config = dict(
    n_layer=8,
    d_model=256,
    n_head=4,
    n_kv_head=4,
    head_dim=64,
    d_mlp=896,
    vocab_size=1728,
    activation='gelu',
    norm='layernorm',
    norm_place='pre',
    norm_eps=1e-05,
    positions='rope',
    rope_base=10000.0,
    rope_fraction=0.25,
    qk_norm=False,
    attn_scale=0.125,
    bias='none',
    tie_embeddings=False,
    parallel_block=True,
    init='uniform',
    init_std_qkv=0.0435,
    init_std_o=0.0109,
    init_std_up=0.0435,
    init_std_down=0.00581,
    init_out_by_depth=True,
    optimizer='adam_variant',
    lr=0.000726,
    beta1=0.9,
    weight_decay=0.26,
    lr_head=0.00332,
    warmup_steps=385,
    schedule='wsd',
    decay_fraction=0.69,
    decay_shape='linear',
    final_lr_fraction=0.0,
    batch_tokens=[8192, 16384],
    seq_len=256,
    doc_mask=True,
    z_loss=1e-05,
    train_tokens=113900000,
    steps=9337,
    dataset='wikipedia_en',
)
MLP neurons of a small language model. Each row is named by its layer, matrix (up: input weights) and neuron, and shows model dimensions 16-111. Each number is 200 + 40 x the weight over its row's rms, rounded and kept within 0 to 999.
A block is one neuron, or neurons of one layer that tend to fire together. After each block is what it responds to, as a language model described it from the Wikipedia text at the highest values.

L2.up92,213,127,231,181,277,151,211,251,172,150,136,267,223,218,136,174,207,186,184,211,248,168,263,159,248,276,236,178,181,205,197,173,168,242,266,233,244,178,156,181,266,214,167,180,273,176,195,223,165,185,157,262,213,271,138,186,228,168,164,154,156,244,201,151,217,311,196,235,177,197,185,220,245,230,252,185,131,191,224,155,176,252,170,210,157,202,197,216,192,256,231,189,219,247,163,212
L2.up313,183,209,195,273,242,131,190,239,228,185,138,209,129,181,179,192,187,214,280,173,237,183,171,179,147,195,238,206,185,156,204,282,167,210,241,167,244,122,216,198,247,263,204,236,273,225,225,220,216,210,179,199,169,166,239,234,223,249,237,93,203,250,178,210,201,189,235,205,250,167,127,211,202,102,239,127,164,182,246,179,208,217,199,210,233,185,130,234,169,209,117,172,191,213,237,194
L2.up458,192,182,309,276,191,149,233,183,179,129,164,155,144,229,186,179,206,184,276,240,247,189,215,235,223,344,225,177,99,260,270,233,149,203,166,210,251,166,189,202,180,149,139,231,180,226,210,207,242,132,160,148,244,219,208,211,224,238,147,143,242,146,211,209,194,236,222,219,238,199,163,190,146,249,235,195,197,184,186,257,223,183,154,231,223,159,198,297,177,197,129,213,227,283,140,231
L2.up469,212,268,186,176,228,267,245,204,130,171,130,244,147,332,187,182,156,190,237,203,222,179,156,172,247,236,173,163,201,209,242,201,140,211,212,170,211,182,231,228,230,157,208,271,271,123,266,192,188,174,122,282,248,210,180,158,206,129,172,132,175,193,225,147,221,211,222,164,157,139,158,164,194,140,249,211,182,201,221,230,156,246,231,247,221,133,208,235,179,246,156,157,183,283,154,230
L2.up608,193,238,212,292,248,220,233,161,172,157,162,138,179,306,210,147,186,116,204,237,208,172,176,204,271,250,261,237,150,243,236,204,194,183,234,170,231,229,213,188,235,163,211,238,201,221,173,232,227,180,224,211,249,169,201,246,206,206,199,170,190,223,176,136,194,237,233,261,159,225,152,194,175,251,269,180,230,173,221,189,199,238,134,226,242,204,194,324,260,126,159,166,212,244,138,188
L2.up765,194,211,200,290,172,186,254,185,189,186,185,220,211,190,204,267,259,164,216,175,192,215,142,228,228,274,183,222,146,199,208,172,215,154,244,136,262,241,155,187,260,154,136,194,208,225,190,163,184,195,105,186,249,217,145,245,170,251,174,173,215,214,255,207,182,140,211,233,175,181,186,145,242,170,270,154,179,127,196,226,192,163,176,210,270,204,194,287,217,252,175,168,225,258,203,153
L2.up766,229,163,242,122,287,199,243,223,136,169,184,134,163,200,279,207,217,146,187,148,219,145,158,234,180,198,269,163,196,280,260,196,203,196,209,236,177,150,213,193,222,259,205,257,192,163,220,208,187,244,159,252,204,213,172,244,236,264,188,186,157,228,178,171,228,211,182,200,252,156,235,272,204,203,235,239,196,169,206,219,225,207,176,258,285,124,225,241,211,245,193,139,214,283,201,222
L2.up771,236,159,220,237,167,119,187,205,274,180,228,157,181,218,169,163,140,117,244,133,206,231,170,208,226,169,174,191,181,221,240,100,232,277,279,181,220,155,243,230,211,247,176,197,214,244,199,222,190,156,141,232,144,246,174,159,261,172,183,92,170,178,177,183,241,152,251,227,221,309,231,127,194,244,204,241,124,182,243,237,203,201,161,222,225,228,191,220,198,177,227,194,260,249,217,218
Description: Word-internal pieces after a split-off first letter or cluster, especially "y" as in st|y|le, dail|y, Deput|y, also p|ort|ions, d|ra|ws.

L2.up36,204,189,266,268,128,160,233,141,115,213,205,238,217,249,163,137,223,126,246,230,260,169,170,210,205,244,221,174,196,242,184,193,206,238,200,139,188,216,251,212,202,245,183,195,290,248,178,257,213,160,122,189,206,244,202,178,171,235,232,172,223,231,165,210,211,142,150,176,182,220,223,211,159,224,205,281,207,176,172,223,184,209,303,194,179,240,113,160,237,246,163,175,251,208,195,190
L2.up167,212,98,205,192,218,271,290,195,205,217,269,174,231,180,184,114,211,163,144,134,153,164,249,213,206,144,231,236,201,143,292,262,192,165,217,163,201,164,196,223,216,240,174,240,165,241,225,222,131,206,154,221,268,165,140,125,152,155,175,263,159,253,202,228,218,228,136,159,115,193,224,180,238,276,259,157,149,126,194,225,169,213,217,204,191,238,216,186,238,185,194,183,153,195,124,202
L2.up183,177,161,143,241,170,166,156,171,175,220,210,229,232,265,250,167,196,149,211,212,217,136,192,208,221,309,230,153,198,169,189,273,203,215,240,147,195,204,147,199,234,142,222,253,224,272,221,271,241,126,177,266,171,201,208,196,147,197,187,225,149,296,220,234,199,304,88,159,125,162,158,179,178,110,247,165,232,152,234,237,264,218,181,267,215,220,203,238,253,304,138,213,209,219,210,170
L2.up308,158,165,172,241,151,195,177,180,144,165,219,224,240,237,124,115,221,146,195,189,121,206,218,205,155,185,169,156,168,114,224,200,244,235,210,139,171,231,204,131,261,215,130,239,203,217,261,307,160,143,177,223,183,205,163,162,237,273,205,165,273,275,179,237,201,167,148,148,209,158,198,181,174,196,185,217,120,193,230,261,172,324,237,233,169,173,157,213,192,229,207,198,218,181,232,296
L2.up365,176,213,229,225,203,162,237,193,207,209,228,215,129,141,168,167,279,153,244,138,150,156,172,251,177,261,216,204,189,277,181,270,165,215,219,168,240,179,173,188,272,240,194,197,201,272,171,214,214,235,121,160,180,192,247,253,225,252,206,126,190,169,201,180,230,251,220,157,232,201,234,195,173,207,214,272,209,117,271,147,211,231,256,203,247,162,200,201,270,184,172,231,205,168,191,204
L2.up467,196,210,266,253,147,126,237,153,139,202,164,229,181,165,170,175,188,206,229,190,131,185,181,211,175,267,210,182,143,173,275,311,155,220,193,182,200,138,239,136,212,231,215,309,214,177,183,280,168,244,207,182,249,217,186,196,233,232,180,136,214,262,151,178,206,139,223,175,228,222,261,180,190,291,195,234,223,105,240,217,193,249,226,195,213,249,136,164,222,214,222,200,228,238,169,223
L2.up502,208,226,242,233,148,174,221,176,155,244,256,139,173,194,217,182,176,201,221,150,169,170,189,193,199,195,194,156,196,153,193,253,248,122,134,119,220,269,249,149,225,238,137,208,192,201,248,294,111,131,179,158,256,277,215,117,200,213,185,120,277,215,219,232,244,241,175,115,195,210,269,122,176,246,215,214,138,146,199,213,229,203,219,208,248,216,202,188,211,198,140,234,199,214,160,160
L2.up511,216,243,227,210,173,197,153,134,221,146,157,230,177,251,178,210,251,243,254,196,216,191,184,217,112,280,211,183,86,262,271,269,141,227,217,168,232,200,274,162,258,244,98,226,275,258,162,223,141,217,201,142,174,241,215,221,213,188,161,145,251,211,260,245,189,127,206,159,181,206,241,125,153,203,209,247,154,185,201,275,162,180,231,229,233,203,188,200,168,226,254,205,174,236,193,186
Description: Commas right after the first digits of large numbers in tables (turnout, attendance, 2,213; 10,000) or after dates' day numbers; also word-middle fragments after an initial letter (van, front).

L5.up65,151,206,199,187,214,205,159,179,155,171,199,236,209,127,205,150,166,216,221,183,234,171,191,228,203,198,238,142,197,254,265,191,226,232,245,111,198,250,262,254,242,165,173,225,195,236,182,202,167,144,260,248,236,214,226,191,197,249,221,234,247,265,228,153,210,182,211,238,210,130,197,207,143,243,224,195,186,189,219,181,177,186,141,161,238,172,125,187,236,193,203,197,97,187,201,264
L5.up154,216,207,177,189,174,119,179,302,223,226,174,186,98,171,203,184,197,240,173,238,239,158,219,166,246,190,264,147,218,215,163,218,225,284,235,154,192,126,260,192,266,273,124,191,217,281,146,228,135,191,211,248,206,280,229,164,204,229,207,157,159,172,175,201,165,177,304,216,173,170,220,189,138,205,203,206,193,224,215,193,129,189,243,240,179,254,107,207,127,197,171,197,209,167,263,212
L5.up253,208,182,220,169,226,158,201,280,162,186,200,143,170,146,283,235,260,212,189,223,174,168,187,150,224,200,179,210,225,175,184,255,243,240,280,185,201,139,226,193,237,217,219,259,185,239,157,223,211,164,175,255,170,202,196,171,234,210,239,151,220,179,199,234,252,202,202,103,158,200,288,221,259,227,186,269,214,227,212,164,207,205,258,228,272,249,220,165,219,192,106,178,219,207,129,225
L5.up346,146,236,238,192,306,216,209,193,138,172,243,140,232,145,158,150,216,153,220,139,197,167,197,199,188,170,256,196,185,199,196,232,198,206,235,169,253,154,161,203,239,169,160,194,129,226,278,173,259,196,237,268,249,163,172,174,220,181,153,238,223,239,133,193,205,240,213,187,121,244,148,275,193,156,245,209,125,165,214,239,223,227,206,216,183,269,184,200,150,286,127,157,181,265,119,176
L5.up385,204,227,184,230,123,219,154,210,220,212,205,186,185,213,153,150,168,123,186,182,236,190,191,277,135,162,195,237,149,223,184,215,197,235,211,238,265,214,210,185,241,243,156,265,184,307,209,214,193,233,122,201,221,211,175,210,192,205,223,145,195,124,206,107,237,205,263,192,204,198,208,211,202,230,194,171,215,182,249,236,197,202,180,273,300,247,240,201,164,231,172,148,264,197,242,219
L5.up484,172,233,128,234,228,152,188,160,158,126,181,167,148,152,170,232,224,176,259,172,255,184,196,152,212,162,202,162,208,234,242,236,207,211,170,167,212,174,241,175,259,251,199,235,228,235,197,219,220,152,131,261,296,189,173,233,212,177,164,230,146,185,176,203,202,254,287,258,197,132,259,152,246,113,186,226,150,185,225,193,229,186,173,232,206,208,283,218,190,251,117,206,153,250,138,219
L5.up550,211,199,163,175,232,147,225,162,137,172,246,180,214,99,180,163,199,198,169,216,138,185,208,206,152,310,233,206,195,184,173,197,158,166,234,146,210,197,273,162,291,191,212,191,291,235,182,220,192,188,150,257,314,186,196,241,262,199,169,203,212,211,180,156,232,195,237,223,250,191,223,187,210,174,224,158,205,130,206,193,222,112,189,203,166,212,237,248,128,244,148,181,120,223,160,249
L5.up711,143,195,173,231,176,169,218,216,170,210,195,215,194,106,156,272,253,177,204,173,231,171,160,210,175,228,235,136,228,172,191,189,189,243,210,199,251,169,277,226,217,214,204,221,275,270,88,182,227,160,157,234,149,260,137,220,248,196,194,226,121,181,188,210,175,192,223,157,129,212,207,218,155,167,195,205,223,175,250,155,150,158,222,208,185,188,190,172,166,210,147,192,172,204,224,163
Description: First digit after a thousands comma in large numbers like 89,984 or $51,875, plus word-internal fragments after a short first letter piece, as in d-em-olished, m-at-ches, c-and-idate.

L4.up533,233,122,187,243,202,252,195,236,239,168,272,217,152,222,257,203,245,212,198,161,207,191,157,179,195,218,248,179,197,209,235,252,210,159,183,213,240,205,171,154,233,251,181,263,190,291,135,204,138,234,197,175,172,146,177,216,172,181,160,202,197,211,218,194,158,195,135,187,216,218,173,120,198,184,245,195,256,147,136,287,192,212,149,217,240,201,135,246,206,158,159,208,165,198,247,154
Description: Commas between day and year in dates or inside thousands figures (22, 1990; 6,123), plus " a" after is/as and sentence-initial This/He.

L4.up226,200,265,99,200,152,165,240,202,211,157,159,189,197,172,124,175,218,203,217,134,238,170,251,272,157,269,229,178,171,211,173,284,120,194,184,182,233,267,221,182,226,193,238,193,158,170,228,210,219,184,155,198,185,199,199,231,189,230,187,244,182,248,182,155,231,209,221,194,204,206,198,296,193,193,189,215,182,249,250,130,205,241,193,232,174,132,178,183,249,291,173,214,172,162,138,194
Description: Word-piece tokens that continue a word after its first short fragment, often b/st/bro starts, such as Bl-ack, Bro-wn, St-od-dard.

L5.up46,240,222,206,166,157,238,247,225,158,169,264,241,272,212,211,200,184,156,230,215,170,182,158,196,241,165,189,181,147,179,216,194,242,259,252,193,231,231,208,139,267,249,141,239,179,202,213,253,83,234,211,160,225,208,244,74,228,184,237,271,160,200,258,243,182,142,212,206,138,165,171,248,157,200,180,201,119,217,231,175,106,171,241,225,109,260,230,152,250,182,244,148,259,179,194,136
L5.up199,178,147,266,198,131,233,106,213,180,116,162,160,179,221,163,236,163,240,182,199,208,182,225,211,208,229,275,203,215,284,238,232,200,210,259,129,181,191,237,163,253,255,173,218,173,170,188,257,126,158,188,108,188,210,187,170,199,209,183,181,294,231,224,243,135,194,158,224,78,206,159,173,174,258,158,211,161,192,194,175,167,224,186,241,165,193,165,146,209,199,148,161,224,185,148,193
L5.up273,143,244,184,155,175,186,188,277,203,171,220,141,161,224,196,205,226,234,194,270,256,182,180,164,235,149,254,143,196,226,182,264,244,162,178,194,208,149,180,155,268,200,148,226,123,142,171,262,163,190,222,143,222,214,205,140,160,223,196,156,232,263,175,212,210,153,241,243,185,207,177,156,232,211,155,180,127,241,219,240,248,210,139,267,231,210,149,129,249,168,186,185,214,247,231,166
L5.up453,228,206,221,157,175,207,215,212,183,197,218,92,192,172,126,273,169,194,159,254,242,160,190,207,231,253,171,218,218,180,254,203,225,215,203,172,149,104,221,222,198,256,100,194,201,180,252,274,284,134,244,165,234,183,209,179,211,244,216,202,174,276,229,222,235,189,185,189,264,213,139,301,193,187,157,257,166,190,226,270,212,252,187,205,197,235,183,240,215,239,187,121,183,169,139,107
L5.up496,236,144,210,210,231,218,204,141,228,175,211,169,198,170,201,253,145,211,231,208,158,156,190,82,205,193,226,193,171,261,270,291,169,214,231,185,288,187,260,161,202,207,118,241,214,178,208,146,195,187,193,279,239,209,171,177,211,176,237,255,239,190,160,181,207,212,177,197,201,244,203,130,220,187,236,175,163,203,208,221,250,224,235,257,213,267,141,235,99,200,166,201,204,239,147,147
L5.up675,196,189,228,202,210,201,187,212,216,182,204,204,160,199,204,193,182,238,106,139,216,131,158,145,151,157,253,144,225,192,134,169,166,251,243,147,220,224,213,133,203,275,201,234,223,319,196,147,258,166,120,278,245,213,213,161,253,203,164,158,187,260,134,158,289,192,210,162,195,254,189,199,205,241,218,190,131,179,211,210,213,239,199,213,243,124,189,228,252,181,123,228,250,261,158,172
L5.up748,249,216,177,214,156,204,114,141,210,145,225,187,264,197,152,171,200,237,184,192,202,175,222,126,198,253,241,176,161,249,186,235,163,194,167,159,216,164,228,266,251,176,190,257,211,140,236,198,193,168,257,190,281,167,194,264,195,139,188,226,144,231,203,227,198,238,253,164,258,171,212,234,230,175,197,238,178,191,234,236,178,203,219,209,228,192,113,197,217,181,149,200,244,174,221,173
L5.up858,232,239,236,174,166,177,142,237,145,172,208,231,208,235,189,208,165,132,199,185,193,198,183,125,216,184,153,191,204,236,266,201,229,118,247,156,189,196,175,250,226,198,192,186,146,247,231,211,259,112,185,210,245,181,160,187,203,211,153,219,126,246,255,216,190,243,170,220,152,245,204,211,188,200,215,137,109,166,224,183,234,256,199,231,178,234,212,201,153,179,194,151,266,195,195,139
Description: Word-internal pieces right after a split-off first letter, mostly f/F or w, as in F-in-land, f-ri-end, w-in.

L2.up66,219,172,202,207,261,106,156,122,190,199,245,194,129,208,204,129,243,244,161,162,284,163,229,150,213,221,303,180,215,159,215,269,189,166,164,138,209,160,162,199,220,177,204,301,233,192,156,253,178,241,146,248,166,189,182,209,217,225,193,179,183,193,136,208,134,235,204,142,216,239,192,262,165,162,205,192,280,177,215,236,216,226,180,248,248,238,194,192,185,233,229,240,178,267,233,203
L2.up205,218,167,203,187,284,178,193,195,140,186,167,233,231,145,240,214,158,187,167,173,223,165,183,206,208,220,197,120,193,189,205,198,219,206,223,205,206,273,286,110,181,179,123,203,229,302,212,277,159,190,171,199,96,168,194,71,246,211,220,198,239,234,190,283,185,184,195,179,161,205,236,204,159,212,192,196,120,147,202,228,135,205,242,260,174,181,114,205,195,278,220,237,254,222,168,260
L2.up206,243,174,192,193,173,227,73,220,177,173,195,176,229,227,174,161,174,150,159,200,256,168,285,210,174,261,209,140,154,215,140,124,262,250,218,239,226,218,213,190,224,208,199,220,163,178,270,219,181,247,216,116,196,243,153,190,238,139,118,167,242,185,184,226,165,234,219,238,182,201,185,226,252,181,240,197,180,217,247,226,209,211,209,243,195,200,221,212,199,209,123,159,227,260,169,233
L2.up244,216,157,230,221,136,185,147,187,148,217,230,236,182,239,207,161,196,77,215,272,202,148,174,166,254,190,209,145,142,158,197,149,148,153,193,198,188,254,190,144,186,129,229,204,251,250,185,235,166,145,172,223,202,172,195,221,196,167,186,258,234,254,222,236,110,283,222,140,172,196,188,177,181,264,250,210,183,181,240,214,166,199,234,236,144,202,200,222,177,190,223,194,240,243,216,173
L2.up470,207,172,122,177,302,229,226,254,190,209,198,289,172,185,133,190,175,199,200,231,184,200,259,180,207,195,215,187,231,169,208,235,189,197,185,219,220,242,205,217,215,159,166,290,204,206,219,229,188,172,233,285,166,195,168,172,172,157,118,178,227,211,166,269,234,177,161,219,145,185,233,216,127,206,204,136,239,156,217,174,165,276,231,229,156,220,127,255,206,271,205,185,219,201,182,182
L2.up526,262,206,151,216,180,179,194,172,214,197,128,231,120,233,159,171,207,225,224,214,201,136,153,235,281,192,202,163,172,202,151,217,186,238,231,183,247,199,221,148,228,174,179,195,219,274,173,260,201,146,209,241,141,159,154,238,194,148,199,223,213,194,184,270,134,173,188,171,154,153,187,183,128,196,280,178,158,141,228,208,158,186,150,258,225,196,202,201,251,307,225,240,218,246,254,245
L2.up602,190,237,262,170,269,248,236,165,217,185,225,199,226,290,176,238,180,222,119,239,205,204,174,210,198,233,200,157,192,246,172,181,174,238,209,206,140,234,196,154,192,164,165,245,129,229,218,245,178,141,173,277,166,139,230,209,168,293,188,204,144,221,183,230,167,214,172,90,75,142,235,170,240,231,243,203,149,199,215,246,143,183,180,216,143,181,139,256,164,251,210,165,257,245,211,291
L2.up648,201,222,165,186,187,170,165,194,225,182,290,159,182,158,135,231,190,186,237,191,219,190,108,250,145,136,232,190,135,123,212,186,220,194,208,158,213,220,223,199,212,217,241,222,148,204,160,291,192,238,206,166,244,135,149,193,184,207,135,145,266,197,108,219,148,72,173,239,183,166,174,155,124,238,207,188,134,189,251,169,155,214,248,236,152,193,124,198,244,307,198,186,196,230,217,126
Description: Mostly "that" after reporting verbs (reported that, claimed that), plus "first"/"only" before verbs or nouns, and word-starting "th" (third, those).

L5.up119,213,224,185,209,199,186,227,180,109,141,176,240,190,197,214,103,250,264,223,228,212,186,146,230,186,299,174,155,147,265,234,216,219,241,243,155,216,186,219,232,230,246,175,219,234,224,212,201,216,159,171,119,187,145,157,215,165,177,159,190,231,245,328,233,213,147,263,209,180,195,187,224,176,184,185,157,107,192,152,286,132,166,291,177,164,193,227,230,208,197,158,158,224,253,222,117
L5.up152,148,166,241,228,175,173,159,204,240,208,214,181,170,194,253,185,269,230,234,171,221,252,109,231,224,153,232,190,126,254,172,247,154,226,274,176,137,183,147,159,210,170,186,241,194,284,272,188,130,193,205,187,159,226,235,156,109,206,137,133,218,252,192,182,73,224,214,229,112,127,184,272,239,164,195,130,233,129,149,215,196,204,159,261,172,179,193,219,150,250,126,252,203,139,180,200
L5.up296,188,139,224,190,183,144,191,222,212,149,223,202,239,263,214,210,160,170,214,176,252,238,201,153,239,309,217,158,205,271,184,136,248,150,250,148,198,192,176,182,197,198,136,224,162,203,234,250,208,86,128,139,200,211,286,116,141,198,142,185,281,158,254,198,261,187,215,234,205,192,141,145,211,251,217,212,187,211,170,270,227,223,145,220,211,249,192,221,161,184,148,238,280,249,201,171
L5.up475,255,157,156,208,213,131,218,223,119,149,219,226,191,179,195,240,205,217,251,179,166,151,227,221,193,243,186,153,153,209,197,168,226,197,152,247,199,199,208,207,204,161,186,194,225,230,196,256,114,181,201,115,191,143,233,160,207,239,146,205,183,173,232,215,198,238,163,140,238,166,150,197,183,176,161,243,184,205,238,280,158,185,204,219,131,216,212,240,201,199,177,172,252,238,188,329
L5.up634,211,259,222,209,236,149,239,171,221,124,150,209,199,236,208,167,237,194,238,178,203,162,145,194,257,195,185,144,137,209,209,220,188,189,212,256,254,230,170,249,191,246,135,220,145,172,269,158,166,157,152,148,248,233,220,158,229,211,173,221,198,249,219,204,231,167,162,218,177,236,165,201,204,242,166,196,179,165,181,259,138,175,195,224,269,161,123,226,178,302,167,185,211,249,235,207
L5.up690,188,225,140,218,205,169,225,296,176,211,215,281,184,162,205,215,219,158,226,179,168,178,222,215,245,123,272,212,128,208,181,167,165,156,210,172,190,250,241,211,249,234,90,213,174,187,101,198,127,231,214,230,178,153,201,220,193,198,179,249,267,191,183,204,193,238,199,203,164,170,203,203,123,227,161,137,148,204,253,231,136,238,213,190,162,244,162,215,116,185,200,222,189,199,191,224
L5.up828,238,239,265,149,195,126,204,174,147,138,194,177,180,209,174,207,264,142,285,192,304,207,242,206,221,198,231,200,143,298,237,216,191,252,238,175,159,157,245,239,202,224,165,234,157,196,168,233,132,169,170,125,196,241,230,101,186,132,107,155,176,215,188,200,190,191,214,227,171,116,243,303,183,227,160,201,160,206,212,249,172,222,193,276,193,176,168,215,180,257,144,203,191,179,243,174
L5.up867,250,164,202,182,205,115,194,186,253,193,176,269,124,187,246,185,276,261,220,238,202,160,178,185,220,170,255,193,104,179,220,246,213,168,203,198,215,149,193,172,177,245,225,229,158,246,191,196,213,126,194,176,205,213,225,216,140,161,205,218,224,248,181,159,222,282,147,176,143,145,186,240,193,179,150,158,236,116,160,255,181,165,194,205,146,189,159,149,185,252,135,182,203,230,218,195
Description: Words that open a subordinate or relative clause, strongest on sentence-initial While, Although, When, As, and also after commas (", which", ", who", ", where").

L2.up13,225,185,277,214,241,153,106,145,190,175,256,257,147,202,258,193,191,180,177,191,233,209,204,239,237,137,175,209,187,199,193,206,218,220,202,181,209,113,228,181,253,167,145,183,196,209,239,229,194,223,220,205,184,196,256,244,212,108,134,173,138,272,230,241,226,210,185,172,226,138,250,239,239,238,202,191,232,210,176,142,195,188,250,237,171,171,166,223,218,188,123,248,220,188,220,152
L2.up203,196,242,187,259,251,253,172,190,172,195,236,229,221,283,189,163,228,178,213,207,112,190,191,178,193,206,206,179,194,196,165,181,193,204,175,205,243,253,204,192,196,172,165,145,142,141,178,240,204,158,305,223,242,211,205,243,157,244,202,153,244,281,204,250,224,249,112,152,167,200,299,212,173,174,185,220,201,185,262,185,213,202,255,222,141,176,184,227,260,216,137,198,277,181,185,144
L2.up220,137,186,233,224,224,133,195,261,258,209,209,196,181,205,176,190,180,145,159,205,140,174,203,172,197,171,183,170,167,130,239,240,234,203,204,231,250,194,230,255,224,179,200,209,100,112,170,174,209,151,144,195,306,307,139,184,171,237,209,172,173,223,263,209,254,183,195,189,154,217,196,143,170,197,187,193,173,203,199,201,254,254,197,180,158,206,154,226,230,250,220,163,228,190,124,163
L2.up415,198,151,154,164,228,122,242,259,133,139,262,196,246,236,232,188,210,172,247,183,143,194,241,118,265,193,163,199,221,207,94,206,250,142,225,197,249,140,168,224,226,199,156,250,193,143,214,221,253,124,195,235,230,221,201,194,142,230,234,208,243,237,213,169,171,230,152,201,134,193,238,218,204,185,134,155,173,179,238,205,202,246,141,216,173,193,172,196,188,265,208,245,209,203,246,202
L2.up426,185,221,240,222,202,218,215,161,108,190,198,187,189,246,121,206,231,145,247,190,291,175,268,162,205,253,247,157,161,254,147,247,190,177,220,174,165,189,191,135,264,221,219,247,193,189,218,243,140,226,200,165,159,188,216,202,211,173,145,180,237,281,235,230,193,270,164,151,189,245,224,257,204,153,216,250,166,173,247,165,136,192,260,252,267,235,155,263,251,204,196,211,147,237,251,139
L2.up434,191,191,150,225,183,148,211,256,124,169,151,226,181,256,131,169,169,150,162,178,183,200,229,153,232,302,187,210,213,222,216,273,292,208,175,191,289,211,170,235,238,186,141,244,225,180,255,188,278,223,179,174,176,224,233,273,224,205,187,217,147,208,136,234,207,239,142,274,144,239,224,202,177,183,185,221,206,218,223,207,213,222,186,210,200,268,188,269,170,201,213,212,276,217,123,188
L2.up498,227,276,145,221,224,165,239,300,116,178,166,187,157,136,137,179,173,167,160,192,228,202,115,136,180,219,224,163,185,186,159,152,191,122,192,199,207,215,174,144,236,204,210,218,213,221,184,197,198,220,227,225,169,182,282,196,181,168,177,222,224,181,162,145,130,210,255,309,216,226,211,228,133,199,180,233,144,121,253,134,190,239,187,264,197,251,207,220,210,259,167,239,206,219,163,171
L2.up641,176,231,158,171,304,176,236,263,197,147,234,170,141,176,199,151,116,174,228,241,180,147,113,220,236,220,151,205,154,166,191,186,260,228,264,185,205,173,189,193,263,170,164,187,183,214,231,229,219,190,169,193,220,150,244,213,171,187,249,194,208,209,235,170,171,199,215,188,235,213,237,228,194,210,183,210,159,205,221,223,126,152,186,290,152,151,212,258,169,256,267,182,202,253,192,236
Description: Short word-middle pieces like ar, ire, ight, ion right after an opening one- or two-letter piece, as in F-ar, F-ire, F-ight.

L5.up88,139,249,161,163,225,215,187,236,226,227,242,181,215,237,199,261,202,180,215,200,242,162,217,152,204,220,188,194,174,216,177,187,281,202,175,234,149,164,143,239,219,261,176,191,211,111,212,220,279,174,224,147,178,203,150,176,194,164,210,168,242,180,174,241,293,200,200,150,147,196,180,200,146,211,215,180,232,101,202,196,169,131,260,188,161,248,215,179,141,223,180,154,291,238,180,170
L5.up135,236,124,154,169,204,234,270,226,219,158,214,156,245,236,198,153,226,195,203,175,251,202,218,236,186,276,166,192,203,211,201,261,190,192,207,255,181,197,208,205,227,230,163,192,255,197,284,226,133,186,195,188,194,195,208,96,233,287,183,212,187,223,175,257,240,181,163,204,184,245,151,202,233,144,244,204,233,215,200,255,173,223,206,229,187,207,135,225,215,249,182,183,200,170,195,216
L5.up287,182,177,238,181,208,201,231,312,200,136,241,191,151,312,178,148,184,169,255,222,181,155,233,210,281,234,209,156,167,266,185,208,182,277,131,200,219,135,218,155,199,210,267,195,213,173,155,206,193,191,178,217,184,222,150,169,168,151,138,170,262,156,224,222,170,187,193,203,288,194,162,134,149,171,197,242,123,167,200,284,247,216,134,206,197,187,161,161,284,268,248,214,165,168,189,230
L5.up380,180,163,213,173,200,175,228,241,216,210,234,125,230,143,178,123,177,185,153,205,244,154,163,177,129,151,249,197,198,171,181,140,151,241,218,191,199,163,244,221,223,230,239,208,233,198,175,168,253,205,194,199,180,162,221,223,229,233,221,169,245,219,156,232,266,220,172,197,113,268,188,163,265,203,224,134,249,239,149,235,166,195,203,185,226,221,199,289,146,182,148,191,186,177,124,165
L5.up647,165,155,180,245,199,221,238,225,247,120,217,198,199,267,188,250,177,237,271,276,140,146,218,215,220,186,202,171,210,167,145,252,258,248,202,229,176,199,253,130,186,179,200,240,278,171,164,210,175,205,224,184,165,138,184,162,205,206,215,251,260,269,196,181,198,206,125,203,162,282,183,144,210,285,257,137,234,249,208,265,133,181,189,162,222,184,237,191,174,277,201,202,242,153,174,206
L5.up712,210,99,137,256,204,201,264,195,157,165,159,194,142,184,234,159,207,196,182,210,197,217,206,208,202,260,212,149,248,231,248,200,228,302,213,195,125,223,157,202,186,202,159,196,186,222,254,237,150,191,219,149,131,231,187,194,158,170,189,169,200,224,192,239,231,217,107,178,129,254,209,220,194,207,200,156,190,103,170,271,239,253,203,243,200,236,208,196,126,237,180,211,216,218,179,185
L5.up838,273,173,204,214,240,209,209,131,134,213,238,127,243,176,155,272,199,137,196,184,241,158,213,225,158,222,162,198,178,236,212,207,220,205,197,190,169,189,108,176,279,172,158,190,223,226,253,195,143,183,150,111,128,184,188,180,230,320,218,161,322,212,158,233,169,251,218,165,223,228,169,210,274,214,241,170,266,170,231,228,170,134,209,234,235,200,174,187,216,255,202,220,172,216,183,251
L5.up862,182,192,135,194,138,194,252,201,250,263,195,212,178,241,127,176,200,206,260,240,156,148,188,212,203,239,248,164,180,242,193,194,116,209,262,235,151,201,150,217,196,199,218,271,274,241,223,237,181,148,183,91,171,222,235,117,186,204,196,223,225,230,183,182,202,202,134,172,142,240,199,222,128,196,211,153,127,186,198,255,219,221,241,208,224,226,200,166,240,271,206,195,175,203,188,224
Description: Second piece of a word split after a short opening fragment, strongest for ose in those (those under, those with), also se-lective, H-owever, w-ife, t-each.

L4.up73,245,181,204,186,235,183,178,123,164,182,210,178,200,208,182,191,174,190,180,240,218,186,153,133,239,245,224,177,190,200,231,170,216,246,190,215,197,212,158,205,191,208,162,250,205,246,197,184,159,192,242,270,173,223,249,177,224,221,195,183,238,207,217,250,199,245,111,111,254,220,169,188,137,185,182,169,249,160,199,265,126,159,123,251,201,168,192,218,199,295,197,212,178,263,166,170
Description: Discourse connectives that open a new clause in narrative prose, strongest on "However," at sentence start, also which, that, but, This, also.